config.yaml
n_kv_head: 4
vocab_size: 16384
init_std_down: 0.0
lr_mult_o: 0.907
warmup_steps: 200
schedule: "wsd"
decay_fraction: 0.943
MLP neurons of a small language model. Each row is named by its layer, matrix (up: input weights; down: output weights) and neuron, and shows model dimensions 256-351. Each number is 128 + 32 x the weight over its row's rms, rounded and kept within 0 to 255.
After each neuron's rows, "fires before" lists the tokens most often just after its 100 highest values on Wikipedia text that the model never trained on; "fires on" lists the tokens most often at its 100 highest values on Wikipedia text that the model never trained on.

L4.up2231 [ 84 155 113 113 123 164 108 112 116  49 160 104 147 102  91  96 133  72 114 166 128 109  90 124 104 181 126 137 132 135 112  91 150  67 141 117  75 136 117  88 137 101 170 155  66  93 129 140 143 158 170 117 104 125  97 116 178 179  88 134 132 114 141  88  90 103 160 178 131 135 138  88 125 127  98 100 114  72 122 173 156 147 126 136 124 161 126 113 122  85 126 134 177 142 128 148]
L4.down2231 [163  86 168 167 141 132 138 129 156 109 112 126 120  71 109 116  72 146 182 150  83  80 118  86  50 182 118  96 136 135 171  53  87 105 169 164 110 117 143  56 112 110 147 182 110 133  43 107 139 142 177 135 147  86  61 151 166 159 109 160 149 132 130 142 133 108 191 146 127 137 154  98 107 136 133 112 130  85  80 108 141 123 123 147  98  95 154  81 126 125 153 105 153  76  96 169]
fires before: " ", "3", "0", "1", "5"
fires on: " |", ".", ":", ",", ";"

L4.up577 [135 141 133 133 118 116 125 132 128  86 112 100 153 138 159 119 149  56 126 154 146 112 134  79 146 132  94 107 112 120 179 114 114 155 166 139  58  77 155  56 206 129 139 164 157 105 110 156 140 102 114 152 129 166 146 105 121 125 170 119  99 170 165 115 108  83  91  80 211  68 107  92 171 160 147 172 120 147 156 145 161 188 103 120 176 120 201 138 132 119  95 139 231 153 145 164]
L4.down577 [139 118 124  65 142 135 107 102 158 103  86 116 130  63 156 149  99 172 106  98 101 146  99 151  92 173 137 143 169 128 104  56  98 107  88 202 139 160 134 122 143 109 134 151 172 199 142 180  96 120 100  99 185 139 147 124 130 147 124 138  76 158  83  88 112 112 141  69  86 154  95 128 126 147 133 139  58 136 151 117 191 134 137 102 151 154 127 119  94  98 143 130 139  95 154 152]
fires before: " ", " |", " Season", " League", " Club"
fires on: "|", " |", "-", "===", ",", ";"

L4.up88 [ 73  87 170 119 119 122 107  78  95 152 135 167 185 104 138 155  92 111 122 137 129  68  71 153 131 146  99 124 109  75  95  91 106 125 162 122 168 110  73 120 121 134 112 145 124  99 123 116 180 165  90 188 116 132 110 174 124 122 159 177 168 154 138 116 140 134 142 147 144  96 112  76  68 111 193  96 187  54 125 125 115 125 140 134 105  62 154 104 130 152 175 136  80 131 148 143]
L4.down88 [105 172  90 106 157  73 140  85  78 111 172 108 125 167 184  89 173  77 126 111  91 124 149 139 164 180 133 187 120  92 161 145 162 175 102 148 141 109 169 160 127 159  78  98 106 144 129  95 150 156 200 115 141 104 115 130 119 129  87 147 119 116 130  98 117 163 133 187  88 103 142 140 129  55 161 121 141  79  86  78 104  75  89 125 102  76 155 103 127 136 116  86 121 143 149 158]
fires before: "1", "2", "4", "3", "5"
fires on: " ", " \"", "ill"

L4.up1378 [128 103 102  93 138 126 113 133  98 133 112 151 199 160 185 171 167 177 109 188 112 163 166  60  99 124 191 176 138 164  87 109 126 151 159 108 103  93 168  90  88 164 153 139 116 122 172 115 148 180 194 123  74 133 144 172 119 140 105 136 100 121 109 117 129 116 159 124 183  94 112 140 103  76 127  88 124  92 193 158 128 158  83 151 142 111 138 107 143  92 156 144  70 169 163 181]
L4.down1378 [117  97 152 147 154 100 118 130 128 148 103 121 181  93  68 101 206  92 106  68 113 190 130 128 159  65 125 100 139 110 182  95  93 171 148 124 171 124 138 127 131 131 142 117 165 177 165 115 136 135 105 123 136 153 111 110 194 148 103 124 124  77 156 155  95  60  95 121 108 143 138 115 140 132 150 128 106  95 126 181 174 189  54 147 105 104 107 136 107  95 145 132 114 149 131 193]
fires before: "9", "8", "1", "7", "2"
fires on: "1", "–", "-", "9", " "

L4.up2038 [145  64  82 136 123  99 168 123 124 108 109 115  70 198 128 110 157  68 111 129 218 153  91 129 124 124 185 101 121 105 157 174 144 105  93 175 103 110  86  88 121 145 124 123  77 110 144 123 120 146 158 127 141 100 160 134 154 133 124 115 125 156 156 145 118 115 148 188 101 156  97 107 142 135 120 104  79  82 143 190 124  84  73  48 103  49  83 142 118 125 136 128 157  88 166 133]
L4.down2038 [113 124 100 149 155 136 124 179  96 149  97 143 156 171 131  88 126 138 130 152 133 139  87 185 112 141 153  90 200 198 164 163 119 103 105 104 165 151 174 115 149 196  87  96 122 148 100 168 107 144 136 148 123 143 115 119 156  86  95  99 122 172 118 159 137 140 173  98 195  70 117 144  92 146  89 167 114  97 147 153  82  92  72 119 164 158 158 183 148 119 157 158 131 139 143 153]
fires before: "1", "2", "9"
fires on: " ", "1", "9"

L3.up1068 [ 90 109 173 106 203  85 106 106  89 114 162  92 133  78 149 125 142 108 136 128 125  97  91 174  95 170  85 153  71 159 155 136 161  98  92 194 131 131 142 149 108 114 117 181 161 104 131  74 141 154  98 127 139 137 139 116 129 133 236 147 153 131 137 152 171 105 149 195  66 151 115 108 105 152 215 135  98  93  90 171 139 187  62 167 122 136 119 167 101 139  69 142 126 161 150 149]
L3.down1068 [175 102 140 101  82 166 152 115 111  90 121 117 200 102 175 117  83  67 133 130  92 130 172 164 126 114 104  90 117 153 127 121 119 120 135 109 138 137 141 136 146 120 100 135 117 202 102  90 113 153 101 150  88  99  98 141 183 136 173 142  75  66 152 116 134 173 155 112 159 106 116 130 142  91 147 157  89 151  22 136 147 169 160  93 110 114 119 114 208  84  73  85 206 143 125 113]
fires before: " ", ";", "|", " |\n", "0", " |"
fires on: " |", " ", ";", " |\n", "3"

L3.up2056 [141 155 105 140  87 110 133 150 155 141  70 110 166 193 113 135 170 143 117 122 114 136  65 113 120  69 135  89 139 103 156 114 128 103 113 171 138 121 131 213 149 177 146 132 118 127 135  94 123 150 131 105 171  88 126 123 162  99 145  67 166  90  99 136 152 145 168 141 180 176  88 148 183 114 117 144  66  69 158 100 132 177  87 130  69 176 135 142 117  90  64 144 122  65 103 157]
L3.down2056 [110  80  76 126  88 106 188  97 103 108  98 222 137 105 141 159 122 130 151 113 160 112 134  97 118 145 104 189 137 209 112 161  51 178 136  62  66  91 140  74 106  60 136 144 122 121 138 126 111 151 184 108 137 126 190 154 129 174  82  96 133 120 139  90  99 123  61 139 147 117 106 159 130 106 131 170 149  93 131 178 153  60 161 153 126 109 173 106  77 156 106 118 144 119 148 140]
fires before: "1", "9", "7", "2", "4", "3"
fires on: " ", "1", "9", "2", " (", " |"

L4.up1919 [113  79 118 146 128  87 103 131  98 134 103 176 151 109  96 110 120 157 113 178 128 147 139  81 143 132 134  86  70  83 123 176 121 107 129 165 144  64 120  56 108 190 146 113 128  97 138 190 126  68  67  92 157 152 136 154  71 152 146  96 145 109 100 115 158 146 134 177 166 177  46 156 144  72 136  65 107 154  39  96 213  63  97  98 205 116 114 110  94 156  98 132 149 106  80 145]
L4.down1919 [ 96 122  99  94 179  57  81 113 154 106 136 163 107 148 116 165 109 158 148 119  97 143 151  94 125 133  71 135 108  97 125 137 149 138 111 146 103 130 157 115 157  95 159 161  92 120 146 141 118 163 136 130 121  76 129 162 130  72 175  65 182 162  94 123 144  99  94 210 124 132 113 102 149 112 145 139  97 157  87 150 195 134 114 185 140 154 117 137 148 189 177  76  82  81  74 142]
fires before: "0", "1", "4", "3", "2"
fires on: "2", "0", "1", "9"

L3.up698 [ 72  90 181 139 156 146 107 143 172 139 129 164 108 139  97 142  92 169 111  92 107 111 121 118  86 120 139 134 163 115 149 121 101 176 154 168 144 115 119 109  90 114 101  65 121 136 150 151  88  97 105  64 121  93  87 185 115 141 216 154 148 138 124 137 132 120 124 166 123  48 172 110 112 123 131 131 155  75 126 101 120  96 143 140 140 104 107  96  63 144 120  88 158 139 181 149]
L3.down698 [ 60  87 196 110 103 123 143 114 105 143 106 149  96 104  91 138 126 173 136 130 148 176  82  85 135 116 116 128 130 131 121 119 122 138 144 213 133 141 103 152  62  93 181 120 116 123 206  99 173 123 113 113 173 175 128 154  91 143 116 152  89 158 129 116 126 147 135  94 153  92 123 120 126 105  91 131 103  96 171 152 177 128 136 139  79 151  37  95 116 105 129 167 167  99 116 158]
fires before: " |", "9", " |\n", "7", "0"
fires on: "1"

L4.up2017 [104 123 133 110 133 134 174 128  99 110 139  86  56 173 121 133 115 126 104 156 213 130 121 162  95  74  75 174 126 157 107 107 201 146 141 164 151  97 162 126 102 158 130  48 132 105 123 105 181  92 117 156 113  78 142 179 119 103 110 138 145 156 129 137 119 102 105 166 131 148 140 105 114  87 102 175  93  92 134  97 152 117  64  96 117 110 114 118 155 102  95 135 169 112 131 133]
L4.down2017 [103 138 167 143 138 122 121  87 120 108 102 133  60 143 104 137 119 114 159 116 106 126  79 155 133 114 182 108 143 194 169 124  86 157 126  97 136 168 168 153 130 131 112 147 120 128  72 160 116 109 114 123 168 137 108  94 131 152  93 106  88 127 188 139 131 116 164 118 128  82 152 140 114 122 134 110  89 145  91 146 152 144  97 183 106 138 143  99 132 148 152 150 134 119 137 114]
fires before: "==", "===", "The", "In"
fires on: ".\n\n", "\".\n\n"

L3.up577 [104 115 143 173 123 155 119 115 151 106 145 114 152 156 139 106 162  97 119 153 133 168 111 104 120  93 167 142 142 110 154 106 137 126 107  88 147  80 153 177 174  70 104 107  61 189  89 140 124 129 108  68  62 129 133 147 139  95 188  97 116  93 130 100  83  75 118  37 127  99  69 151 120  95 134 170 134 119 117 116 123  95 102 173 150  83 168 103  97 188 142 107 147 114 107 122]
L3.down577 [121 140 102 117 131 103 153 177 127 103 120 158  99  89 115 120 118 108 118 160 156  86 102  80 116 140 112 114 115 185  86  83 156  86 200 158 157 174  63  93 108  67 120  93 196 121 135 134 130 157  88 174 162 144  75 116 100 149  88 124 131 141 101  97 153 151 170 154  92 144  95 139 124 131  60 132 133 166 115 172 178 178 148  74  96 147 136 162 123 136  94 118 139 123 254 119]
fires before: "0", "2", "8", "4"
fires on: "0", "1", "9", "8", "7", " "

L3.up1098 [137  70 146 124 105 141 134  75  71 121 122 163  78 116  78 140 133 132  91 100 169 100 106 156 150  80 104  45 128 123 131 137 120 135 137 134  65 173 132 118 126  88 177 193 143  64 131 140 159 136 152  89 178 112 148  91 149 118 147  90 158 123  73 115 146 104 139 149 137 141 127 193 149 143 105 133  62  69 129 123 110 196  32 127 157 139 162 176 111  96 137 128  88  94 149 184]
L3.down1098 [120  70 127 169 153 163 115 105  58 130 115 148  84  90 174 159  89 125 124 113  97 188  94  53 137 123 131 110 118 118 153  71 118 144 128 142 166 120 135 141 145 169 108 127 119 172  88 109 178 113 118 100 145 168 125 135  93 155 160 119 122 136 134 127 111 186 128 193 148 194  96 137 184 136  93 177  86  74 147 172 144 150 116 161  92 152  89 156  89 201 143  98 120 105 121 150]
fires before: " ", "0", " |", "1", ";"
fires on: " ", " |"

L4.up1537 [160 118 158 142 100 120 138 151 178  92 132  98 130 143 142 127 143 179 135 118 102 165 168  27 130 141  96  99 116 153 159 138 153 105 152 103 182 148 167 145 140 119 191 137  60  82 175  97 114 146 157 145 159 108 138 213  98 132 156 105 161  91  84  93 180 142 112 112 118  84  77 173 101 189  92  91 107 114 115 100 181 143 150  95 152 165 161 108 148  97 151 128 133 131  47 118]
L4.down1537 [117 117 170 224  79  95 152  69 147 168 108 156 109 151 154  88 114  87 116 149  84 105 143 141 152 132 159  77 134 131 116 132 177  74 123 131  97 120 150 128 117 154 127 125 159 181 167 141  86 135 134 141  92 101 192 155 183 123 105 188 125  60 103  73 125 149 116 196 106 114 104 130 106 132 185 119 199 161 181 110 186 102  85 147 145  68  98 160 133 114 151 108 204 118  85  98]
fires before: "5", "4", "2", "6", "1"
fires on: " ", " (", "–", "4", ".", "2"

L3.up156 [ 69  95 190 138 130 160 129 170 145  99 112 138 119 137 105 143 120 173 139 122 120 142 152  94 155 106 187 170 155 104 165 163  89 142 126 137 148 105 110 135 148 118 152 118 107 132  89 128 159 136 120 162 136 101  86  74 114 124 111  95 146 132 115 141 175 173 158 105 111 148  68 116  95 144 102 145  91 154 153 129 147 135 132 148  98 192 174 116 184 116 183  67 129 150 145 117]
L3.down156 [ 98 110 108 118  97 150  58 161 197  75  85 144 144 144 107 100 123 161 184  92 114 168 161 126 171  85 100  87 151 117 138 151 174 117  80 175 145 128 113 153 123 144 143 177  95 109 118 156 135 135  95 139 174 108 180 130 141 154 130 101 104 174 111 136 128 138 105 120 207 174 145  88 130 124  63 158 123 137  90 164 119  62 116 103 124 105 113 147 110  92 114 166 161 150  87 166]
fires before: " ", " −", "aba", " +"
fires on: " |", "ar"

L3.up171 [163 151 155  94  65 149 135  61  78 213 193 112 144 147 143 157 140 136 123 131 100 128 122 189 143 142 139 106 147  83 123 106  95 113 129 151 136 131 180  74 165 135 169 110  95 140  93 104 167 194 152 116 137 111 121 162 156 182 130 123 123  60 152 117 110 122 137 110 151 169 109 107 143 140 109 124 153 119  85 121  79 126 111 138  92 109 121 183 143  82 108 138 123 173 170 144]
L3.down171 [138 154 230  83 116 122  86 118 125 104 129 152 145  78 165 114 155 168 121  64  75 113 181 142 147 145  53 165  80 165 187 113 182 136 195  71 160 176  72  89 122 119 126 120 132 156 105 105  79 138 138 159 152 127 134 126 124 140 115 171  71 115  68 145 146 145 181 112 123  97 139 156 124 114  70 181 113 136 169 102 117 190 122  86 106 127  47 148 150 169 133 146 189 151  87 154]
fires before: "0", "1", "2", "5", "3"
fires on: "9", "0", "2", " "

L4.up875 [142 153 137 117 114 128 125 117 108 125 196 123  91 116 101 102 165 122 126 140 114 157 140 143  72  86  87 171  54 173 122 149 124  80 125 136 116 123 142  97 142  74 194 116 101  95 148 148 158 103 131 126  63 104 174 152 178 142 109 135 137 149 140 108 124  67 101 119 141 121 156 160 106 119  86 147  89  88 121 175 113 147  73 149  44 131 140 154 168 104  52 187 159 148 153 207]
L4.down875 [141 158 153 154 178 101 118 160  99 151 141 104 149 139 153 125 132 175 146 141  94 137 173 169 112  76 142 150  94 142 169 161  46 132 124 110 123 109 110 132  93  60 151 129 196 143 136  92 130  70 141 116 100 107 168 129 130 114 114 155  96 104 108  85  89 139  51 111 131  87 146 173 110 113 116 163 126 125 136 194 131 106  81 150 135 162 101 123 127 112 134 158 162 139 145  88]
fires before: "==", "===", "The", "In", " The"
fires on: ".\n\n", ".", "\".\n\n"

L3.up1054 [133 150 145 142 125 135 162 116 172 140 188 117  92  78 142  68 167 118 117 144 175 125 107 158  45  60  90 104  80 152 118 138 127 105 163 127 184 204  99 159 131 129 129  98 119  96  95 111 132 134 159 146 117 122 182 164 147 182 135  95 160 136 149 104 102  90 120 147 131 135 142 105 105 151 161 167 141 118 117 127 140 125  83 171  97 103 148 145 115  78 101 160 161 126 106 169]
L3.down1054 [ 91 138 154 120 132  97 141 131 120 126 152  73 140  95 108 124 111 124 119 136 157 131 122 157  86 147 104 112  79 120 104 134 154 106 130 138 151 164 147 127 100 172 149 116 150 110 110 114 138  88 131 113 113 100 153 170 132 132  90 141 153 116 145 103 102 113 120 158  92 112 144 113 122 139 122 134 139 135 140 111 120 102  98 140 147 137 137 121 119 127 148 132 155 132 121 153]
fires before: "==", "===", "The", "In", " The"
fires on: ".\n\n", ".", "\".\n\n"

L4.up1692 [106 153 154 140 145 139 169 168 122 150 143 112 135 117 120 132 111  79 160  81 160 113 131 152 172 145 131 124 111  42 118 195 155 148 174 154 172 135 112  71 142 151 107 109 116 176 128 120 140  99  97 104 119   8 122 172  95 123  91 153 137 105 148  88 100 102 223  78  76  97 141 127 147  77 151 138 127 188 103 117 111  92 172 158 172 105  82 172 113 129 118  96 131 151 148  96]
L4.down1692 [139 170 137 161 166  92 102 155 135 102 119 117  98 121 165 158 117 142 121 181 172 146 109 188 128 144 152 174 124 141 119 132  97 107 141  91 123 176  70  65 126 126  86  98 144 164 113 153 115 149  80 114  81  44  69 121 133 163  57 111 111 101 161 145 108 106 119 110  87  95 112 153  70 168 155 198  94 156 116 139 103 126 142  80 134  72 100 184  82 134 133 208 128 123 197 106]
fires before: ",", " the", " as", " "
fires on: " However", " in", " well", " however", " though", " although"

L4.up1799 [100 100 129 102 132  79 116 105 164 100 151  94 117 133 117 148 171 124 184 103 130 165 103 182 142 117 145 143 113 109 112 116 132 166  87 135  50  89 120  67 134  85 179 132 157 142 136 171 156  90 143 133 115  75 124 109  54 112 148 174  76 136 154  82 104 181 127 121  91  60 128 126 147 150 149  95  84  85 147  93 143 100 132 131 124 163 177 142 142  77  80  80 109 135 133 127]
L4.down1799 [127 132 120 117 117 157 107 142 102  95 131 174 116  78 101 116 141 201  92 103 102 138 111 109 110 102 126 134 163 205 161 133 152 176 133 117  93 111 154 151 214  90 135 119 124 103 155 134 110 134  79 133 175 142 103 174 147 118 141 151 140  85 146  94 101 153 102 207  67 185 138 117 119 138 165 135 101  97 142  85 170  88  93 104 112 137 152 110  89 114 137 195 108 100  86 176]
fires before: "2", "1", "3", "6", "0"
fires on: " ", ".", "-"

L4.up933 [ 85 116 155 112 113  45 157 119 172  96 118 134 131 153  95 121 115  96 123 147 139  71 114 111 173  90  90 170 121 158 104 130 135 144 130  97 115 109 200 113 111 139 176  98 111 163 146 144 125 135 134 116  67 154 168 130 143 152 180 150 176 105 137 144 146 118 103 146 141 142 100 113 112 172  94 166 148 119 193 166 140 129 149 191 177 110 170 134 142 138 201 185  94 172 191 166]
L4.down933 [107 118 117 160 154 141 180 105 123 153 134 125 164  87 108 171 183 160 166 149 195 136 128 132  92 153  97  93 126 119 144 119 162 152 138 173 126  86 111 102 116  89 108 140 177 160  65 125 118 172 193 127 106  84  82 139 123 136 169 171 191 173 106 136 117  97 145  81 127  76 116 124 224 165 121 116 117 112  99 142 137 113 145 123  84 159  75 105  78 152 123  64  83  96  77 101]
fires before: "9", "8", "7", "0", "4"
fires on: "1", "2", "0"

L4.up385 [111  67 153 128 169 139 167 126 112 156 150 147 136 140 158 118 129 140  64 130 127 126  98 186 139 125  94 151 170 116 155 181 110 161 129 138 124  95 121 110 136  88 181 173 119 130 191 103  96 159 125 123 127 117 111 165 123  94 176 117 186 115 169 116 166 205 135 122 144 142 147  49 140 139 155  83 106 147 151 132 123 147 126  40 133  78 138 150 160 126  75  96 128 130 141 149]
L4.down385 [142 119 105 106 130 138 137  84 131 142 124 152 161  94 132  80 149 158 144 140 164 169 149 128 134 126 126 102 130 113 156 116 131 113 164 154 123 137  90 117 128 128 134 155  70 163 137 191 137 143 117 182 184 104 146 197 144 141 109 161 157 141 140 125 176 126 183  77 111 111 163 169 110 197 108 141 102 120 215 149 160 154  99  82 163 119 170 134 159 102  59 152 132 137 126 112]
fires before: ".", " |", "3", "9"
fires on: "3"

L3.up462 [ 98 147 129 119 171 166 121 167 125 141 160 124 114 186 115 141 162 139 103 164 139 157 153  96 168  89 129 121 120 167 153 140  63 144 132 101 127 127 122 135 129 123 129 143 134 110  96  32 154 152 160 164 118 164 122  96 136 185 138 126 139 104 185  94 186 116 122  96 160 103  76  92 132 150  94 149 133 116 124  73 110  94 136 157 174 134 150  75 143 133 102 164  99  63 140 130]
L3.down462 [ 91 126 106 149 125 133 117  71 135  43 139 148 103 170 107 103 100 116 130 114 112 139 132 118 102 105 125  78 151 124 138 141  86 148 140 105 110 132 210 171 129 136  78 145 133 155 136 137 143  87 141  85 123 132 130  46 153 147 154  86 149 103 119  92  40  78 118 112 177 173 164 147 160 154  57 101 152 131 131 117 129 140 158 116 135 117 134 134 147 165 113 122  98 118 160 125]
fires before: "5", "3", "6", "4", "8", "1"
fires on: "2", "1"

L3.up1156 [162 125 246 136 103  93 126  91 125  91 170 146 153 165 136 139 123  99 118 158 180 163  79  96 109 114 156 127 130 120 129 121 103  82 113 192 140 116  93 106 170 170 149  86 122 141 159 182 107 151 128 141 187  93  98  75  82 105 149  86 167 105 109 130 120 116  88 125 146 110 152  77 134 161 168 103 135 180 154 147 137  90  74 141 136 136 164 114 106 136 124 106  86 147  90 113]
L3.down1156 [102 103 105 113 136 103 114 100 164 169 107 189 179  73 131 169 129 118  72  96 109 110 126 119 154 135  99 105  84 131 136  96 100 157 150 127 152 127 141 135 222 146 122 181 146 110  67 129  89 129 166 162 122 185 178 103 153 116  99 102 150 117 130  91  98 175 176 129 143 126 149 112 119 114 114 159 111  70  71 125 203  93 135  55 134 112 121 181 166 168 139 136 171 161 147 139]
fires before: " ", "0", "1", " —", " |", "4"
fires on: " ", " |"

L4.up1662 [126 168 113  75 115 131 125 155 116 108 151 140 104 174  94  70 146 104 131 133  89 111  90 188  74  86 126 155 143 161 102 102 112 154 140 148 135 163  44 170 181 107 138 145 131 125  99 165 189 131 182 119 115 132 128 135 127 169 100 110 106 155  59 142 189 161 117 147 181 121 131 111  81 128 170 138  83  74 142 173 176 177 142 156  89 124 133 151 124  85  95 150  94 196 150 152]
L4.down1662 [137 155 102 152 126 177 158 169 184  93 141 123  94  93 134 151 121 131 123 119 125 160 172 190  88 131 111 161  63 139 128 130 116 140 117 151  96  99 117 140 145  79 122 159 108 118  85 169 139  81 161 111 114 193 132 166  82 187  85 153  85 119  78  79 124 207 146 117 115 140 176  82 156  94 161 142 137 146 118 117 107 182 157  73 102 135 183 176 126 123 148 117 168 112 150 132]
fires before: " ", "==", "In", "The"
fires on: ".\n\n", ";", "):", ",", "|", " |"

L3.up213 [ 85 125 126 143 126  68  89 220 116  70 178 108  56 162 129  98 174 151 167  86  95 139 100  61  88 135 117 114 158 173 124  89 158 120 151 138 203 135 114  77 114 131 127 160 139 137  98 125 153 143 110 148  91 102 188  71 148  91 128 103 127 128 121 169 113 123 145 109 114  95  79  51 145 109 155 120 150  92 120 104 115 136 210  80 139 149 181 101  67 179 150 106 132 133 115 145]
L3.down213 [172 112 146  79 108 105 137 127 110 121 111  82 120 107 137 110 169  92 104 115 149 103 181  46  93  86 152 146 184 175  62 158 114 141 159 106 141 164 100  81 145 133 158 120 154 135 116 188 104 158  99 137 138 132 150 120 110 139 134 118 121 146 109 136 203 115 155 114 100 163 112 120 155 182 169  99 169  91 114 146  65 151 127 131 193 111 130 117 142  85 102 139 144 117 151 137]
fires before: " ", " ("
fires on: " |", " /", "ire", ";"

L3.up597 [130 156 142 105 133 161 193 144 106 137 111  89 117 136 105 142 135 154  76 106 147 210 106  83 141 105 116 143 186 130 129 159  86 116 150 193 144  98 147 187 134 101 112 121 175  89 104 150 120  96 120  99 162 148  97 130 173 158  56 112 171 157 163  85 131 139 120 128 133 145 140  94 162  99 128 102 140  96 200  64 116 143 114 119 129  96 106 159 120 106 171 115 161 156  79  81]
L3.down597 [147 186 138 119 157 118 137 133 133 196 130 172 161 173 168 174 135 130  70 135 152 166 135 153 135 115 153 145 151 141 192 139 137 156 148 171  99 129 119  84 137 111 170 144 151 160 129 172 161 125 155 108 170 171  92 126 106 128 166 125 127 132 123 139 164 121 146  29 138 130 120 173 117 140 118 124 161 158 218  54 110 152 175 105 110 133  88 120 133  94 129 102 115 103 130 119]
fires before: " |", " |\n", "1", "3", "2"
fires on: " ", " |", "3", "4"

L4.up1193 [114 205 112 161 115  44 122 141 126 170 127 160 103 131 112  86 147 107  65 143 125 152 118  98 102 124 101  60 156 112 186 138 114 113 102 119 122 193  87 113 126  54 124 177 104 150 140 159  82 116 131 127 153 123 110 109 160  93 112 121 148 162 117 119 105 129  80 161 159 136  96 150 157 158  98 107 113  75 140 164 155 142 170 115 152 121 149 161 146 118 129 119 144 172 182  85]
L4.down1193 [156  88 111 144 128 160  99 139 128 135 125 114 121 155 129 115 177 146  99 152 125 133 105 113 141 138 118  66 101 173 108  96 132 101 149 164 211 116  71 112 148 130 136 163 117 186 178 147 185 156 121 133  95 198 184  99 166 153 124 144  99 144 130 157 134 128 197  77  98 152 167 189  66 149 128 122  80 102 191 187 100  91 111 116 134 152  81  78 110 149 125 171 119 124  78 158]
fires before: "9", "8", "7", "4", "1"
fires on: "1", "9", "8", "2"

L3.up1436 [ 65 157 122  67 172 118 144 135  45 125 121  99  65  62 110 159 146  44 128 119 154 150 175 117 111 118 136  65 121 169 141 145 155 111 146 115 114 148 126 150 111  96 133 148 179 131 163 226 106 151 120  93 139  86 132  76 115 126 113 153 134 166  96 164 149 107 140 149 170 139 114 143 168 159 126 145 138 122  59 146 141 139  85 157 168 120 117 137 107 147 171 137 121 152  98 142]
L3.down1436 [122 103 141 104 155 128  80  97 146 122 138 146  91  84 191 137  76  25 119 134 114 146 134 145 159 142 126 114 152 142 104 121  81  89 129 171 123  63  94 155 139  72  72 220 125 135 100 130 136 126 163 135  85 133 136 125 104 147 115 128  80 161 116 184 141 117  75 153 153 111 109 136 156 114 108 169  40  93  74 159 109 147 175  84 130 156 131 176 133 160 164 129 153 115 152 199]
fires before: " "
fires on: ",", " the", " July"

L3.up2114 [170 155 118 103  95 106 165 182 182 126 148 139 103 120  88 112  76 137 173 123 152 111 109 173 173  96 128 157  99  68 113 141 120 151  84 101 125 101 143  93 107 136 125 114 118 155 114 134 147 130 128 104 160 142  60 113 132 188  72  97 127 122 114 111 121 177 103 135 117  95 108 141  77 160 138 181 130 131 157 145 107  56 119 104 142  91  98 140 121 157 136 169 131 151 175 128]
L3.down2114 [104 126 129 188 113 147 120 161 160  93 145  96 111 131 118 109 119 106 140 146 156 116  42  91 111 134 145  95  57 126 148  90 134  96 133 108 176 109 125 139 113 120 136 142 160 147 159 116 144 124 106 124 135  98  86 181 208 118 139 112 103 173 110 134  72 137  41 190 129  75  74 123 119  29 106  93 145 129 118 139  77 155 196 192 125 164 111 116  72 144  85 150 121 186 106 152]
fires before: ",", ".", " and", " by", "\n"
fires on: "0", "9", "7", "1", "s", "2"